From a checkpoint of a small transformer trained on Wikipedia.
Size: 12 layers, 4 heads of 64, vocabulary 15185, 13.4M parameters.
Training: a variant of Muon for these matrices, 738M tokens, 6354 steps.
MLP neurons of a small language model. Each row is named by its layer, matrix (down: output weights) and neuron, and shows model dimensions 128-255. Each number is 500 + 50 x the weight over its row's rms, rounded and kept within 0 to 999. Numbers have three digits each.
A block is one neuron, or neurons of one layer that tend to fire together. After each block is what it responds to, as a language model described it from the Wikipedia text at the highest values.

L4.down15:553475445519576495688516569501504541463351561547532500488431553499469563497560449460524507523484577468422470592481451554394559501410520458542478462502448468441466480453490568391567461496464522581488537585522453493619484527507488517505458503458516460464529496523515438556544474482470476548425417486489572546380489497571491592497490569470418435506549429555580440482525517444510504540508
L4.down203:493423445548521510521609597543522454491478521605432443437572523389547509498546379463450552533384543504530494469472532478455570532449584543456516563475478483463510507493495510514491554536476578622545456427456512526617482530570544502566496464442531476542375462548480492523527469590513520494411485566475491458426438488626409536582499548453435505513499528537542579469471506463524509453488
L4.down231:586526537580559493454530465432524466519592448494588464477526481529432490475498517483442509485491490509526433489504547502522496541455520458449418498511526496551535515474459472488513483538402506456461554494512513517481559455512520534481627538518516538479486450451491540544583587455422397504462456639454474453474472540529527570528493503464412494511531403543444545527447599517434442536598
L4.down268:447483441526530484538559461494436520511380521526545511536451456594496542442458501515493475517521497485544523504506483500542540499534479580529527548502494558556421488394529420506547478474373592480472527520420553568470463476511487500424535576567512490556460599561447521591550528502468478464459425565464499460525500536447490543558527658508443462406481528491517460448508486510486523602611
L4.down286:507457466520558487572509509447509532526472548424441501584483543524448486520518484461494499465548380565477460458425470527511562613545440485527490513521453572512541505568489535533449529552485528480519449550454564388408482433514456554584419460494383512503524518413476434506501458526548472536391528542370438522483501534488537494440557584529462646449579426554468453488514521577483461476524
L4.down356:550473441541380504506426495543557419514512530464443439469622522453491510456487413558484485415490496553621515508428600542477451573580516519482512550547526569546504441445473507517531477576449631558519540453539511464517620481488458444472527503457473530532477525510539439472472428499566494493476476490458503454555522514506459481503480402516509464434526425464450566528553433507584522587438
L4.down451:491456494508503436464432538507566520456458482511503517445581516524475534471518544378507439448488589454522517475574479492439479569513455562479472444621519608428509538529492513457469484522572430526485511471557492533419473536429520503461574460568623500514444548520563525468494516551515500467586518495529517537491492521510535477478464529449442665489559443491550518494453586479545490541465
L4.down504:484596478568530583536438497448574508493461518518517539522495500479576586359574403499520583536481477468447515497476473424483562466410510517478489441476488498515516477424570447544521517534520501448475480497512469490539554538484495487449556459485616445452470485531518472597433461442458457494481530473492488508449489548478478514495470478577453468533472601533534462427473506466514420602470
Ranks, ordinals and numbers

L4.down99:468564480473528451514481520425495559566535502458382494662442521567464423546515516511437429486439475579517536440581435490410486448511522530571512546479443492585560511496605509530530408503441534575457446515498466570452508490436462529494450460452484456539536502525482514540526580465445523435468469541547482477523542452453525510520484466559503446440501536474430462478414526534458446580510
L4.down106:539565512455597492459465480535519568542601402372559489539420444512468542495556503460489515486515497491472471463441534518451452450482404462463561431446515458490481513549518514489479415453574472540443543552517511460577490590481472589514596570452565557556494542432474553501481509470433605508510436460531453492441426449550507534557491498508416516498528457521528502461561583544493469430529
L4.down124:468444492446514551443524464473532435497534431519564555438461512549481539547508458514529559472447566449461520414466459463432403548464489556463568548531525499607457411511562471477517522488519539502573465547555434412498575480511583492396589514540522597489462468505522446627498630548485503437473524499477557492591485465491581514539465448596473513461492472477508512460511431513415501620507
L4.down139:558507572547524503579446487554368489503532539514474424546586573516492607461539574525522546589451464598473509456588513507510484455521509580470439492486493493581515523577514468454447475496395493520469542491537418503457449462480396508533449498442414449561532589559522547487519487506393479453517494514482501433477470429591488518605534608595532553527442549447526425446482461426533536580482
L4.down202:547460505487511441419567427520429535581533507571493495435485485540446418530412453432511550525519518509470350525449420507511426511480519438475478513536558605547535555450416534410481476459483491434513398544519458475537500483426554443441481450487505558432524554426553523504466525546511482495485484523527516538531472423507521500550472474518430591511492550474531655524458404459399562545465
L4.down491:561488474525497393401623487496439522562622447482478535394607508533436500497515505505519542536529558613511535476498433516463465471499523437488519492518551527597484502557469518496457548492482548502461375475490461461473475522554523508452483469473507498503452533404546485562556489467473491502473454484434555476437365578498522557556544490459466525468471416416587462550502441417375572478462
L4.down749:549453479537479540463448507464440565491489532541379554477525499522479419479470470421484516556521546418421504479449459490499519506501527431543469502490441547573579486466589523522482432484426466410389404548586547451528544512458504549479466500539566492359547483398491518525496569654471538387508375535589580457431565456510582499574461474504464537490593564487529478460436476488455550447562
L4.down866:505508516500573597479431517569559552574369550597510493535474490551448471463610512518433543556455524462529501481488499541527526484447437504452510596530582447466549490537562427507501521581428518480479549496534466546547510515498471470513476527577433439460524488467516458496490545489500456552559490517507546499509458432441574561535518543453447437418446568477427486459577494547501517509512
Personal name pieces

L9.down254:578434399584517542533631573596473469446540487512524425489508463588504477507435451500536513417531487534520549423582414404542420483441517579477490443494514494449444480535501539418502585433446525490542575449443478415430496508563507593579457483558539482434454537449557578477535451514495449576499574593446538502518563529559507534482549543539494472554460523530553388551605540463540450380531
L9.down292:555418441575473509400541490556492569453552546488444484465539482573601431415543453461493575438477535436499542450543415581441492458529428494461469441467495495557433518538445430470469496504450490551451458517551487498502458499532484575421380524507489604462508499462517504478539593516557411594528465517496520436444578452505466567517459475496454517563502506402545385523591566571463451571520
L9.down369:492519408528453522426482489498551503425462481522445453529464499553479543592531486507519557462506427502428383519570512490505374555491513593480430405419457586627449466551526536450522483474454515450471557498429669532517601480447533428556480506526452509542449497525432477613560607526483541479550499584526508499362573406498452442474564493438437476573512512472488481501506495470581517501451
L9.down479:454569521558457491460560533404524432519549512414463532434468535489512477460495588452524449493412487440544497433429470476577624539474422454548561539472484497500455516512470527474520488538504452482524582465457519494499459476517446563457525478522395455477444515554563454530522488535546497491454476486409455412380626464519506474534497477468557525541533467448556642474600481477475457629527
L9.down601:398512514521430470539508550474443392560566547482466521548496556492506528473521496552585593499573537591516512510544611475543576505544452410486453504543576476448484490483416523488589477571513537545543509444570426472411548503471489436384530524513487502492544474533451470513496467442560524503353445477470549531449509394563497462522496471507473458412606522517656521521517471433574444553413
L9.down736:513447563531507596396481475407436434474516523529477572507476523625537545439514467498495548405514497472463480553499437486558610569539399512540477516529541508462533487604551530547497434522565504441508499497474457510448502450437461531387562581575526452391436550556602522496596574488577480536491487461534505464527505439524498435541440481494406499518501586535381432462588542508505544490516
L9.down889:557485420428631521549489568573484493545478406445427469467510477558416439495466430492531523488447528471473493494473409590572504574424461527485422439529510480375421437515533497510490437528491490510467491528499567463520481496507543455553394546528539509445515570547447394419562452480563482597401388493490476473501492571515490496553533431517569396512526476576504583468543420537495524484519
L9.down952:467446445514440462448509553438526504485526466476458479499500490463507365539554470422469547528467528486452595543466462512483464652623550556531566531571569457504449531518536483479420548530447522487479461466516451423481447491516445507363521481413429508527432462516505487547496505519491456444556540625529509465432466542477425467504427467525474548531491466520531614508437555489568454484421
Event-name modifier slot

L9.down15:531394445506524545537496463545439519527465480500508463518590496560470472512468570546490537507511516463507498580454502480525466482521495402435471456576555462480510434487505536451401536582551488437588500533442486434541491487467539545496506470506505471532475504435477580574651482496495459452580529488494472469548563453552415592456507572468500476444497530519501305491541512430394471607489
L9.down244:403513583452399420407437586532445462486499503415471521535492532570500444452512530543472475591621483440567524464539421484501558476420496590457589437505548540501545467517545537470482495581438565464489455466515511496436488514516581522608530569466421446419517467365497496478462536493497531542538410502436445480475454513586470445502527444492538518414433475539563478483536551589476518574542
L9.down556:542428504501507471543480493477484490503516550487495545459480493590515457486426464538500453491528495445435514553441454481452488568568613385489520605500532502521573518401479548536497454515474480461549490574523530515500432419505501606412398404457514492381454575483536500584570536572529485476521453618463447515531500481541496555540467515495528496548385513396567593575520475392451547503487
L9.down595:461434504492553478519505538505416490520549457557505505436593552572565484399432471478457457470555562514564610508472514488501501545526590465509450450470537531557470497535383503467499525530499476506663482588449510422478527487459518453525443418483453464454468588454480537611478534507530543500396503491547460460513536391480421459580451436519447448570544523450560477520496516503487444424424
L9.down649:473499450569510561484474499430514496577540366491526400442475470607468503517467459440481525557503492517465452511473501509500531630530543500449577495488614448511549525503430602461438491570533516478446432448494532473470493484400472544561525497497525486473603504531505460625505567357506535477490457537531574519522552535547546512550489551457456533552491493480450545514468479436454554459447
L9.down665:526554559503486434515464489484477458587593490393503432467558487503475458463452556506398516501579522490486529528508491527470486556552498395537535466535513495396496354501512453524548525480533481502561429474586508551534461487450480363512377456470560493408423490517617532555535435399462466547497528545485454501558545552507497526484555530465454442510432513560523495540562495484580487660549
L9.down671:489453523436498477455513543497490456421495570512545529430583455526435538458541504563463513462480392517448526518479533532520554552452473516521493476452481485441560501526481515495454511482599422454535477453483493491479492440523469388551635553481551504507544452535576532553489498442441485482569530461500411470506428559483472479473491602591490512436408466421519477514494462572518542498457
L9.down900:467394526422477487487544516534473537474463556533518455424491494526546441594481433498542418457463530481420567539576475555449532548511477507531426483562475459482530547515459562472522535567518480534547567536462592513463429470518508466493549574580550489500518537555500525456544436469509418487480430510528435584511535481447561470489525652352528450473535551535471474456542485588501537495488
First names in listings

L3.down158:460475580543532515528496524563546415482510411559492470500447436465501592488549559523380401456520483509465452485449529490463534529472470455440518456534466463498535478432425490486507448544470427597518458495454495516487591511470544512426380511410466551532496534540517440514600485602546600514409491569635521515490488524512569485567480444574456489480549484476490502509519484452559501574498
Word-completing subword pieces

L3.down658:570527487545535441378527503490487498438580491486480474418523534549538490424501430515493558538546535520393423498593425493462467493506505391396441497572487565624483523523472563483510507509519535485519441494537485543405483482444474554446442468483534573453477528537498493564480529473573560416544498544545516509546482492488526450507503479501531493452534439446495444460551405496409442504545
First names in full names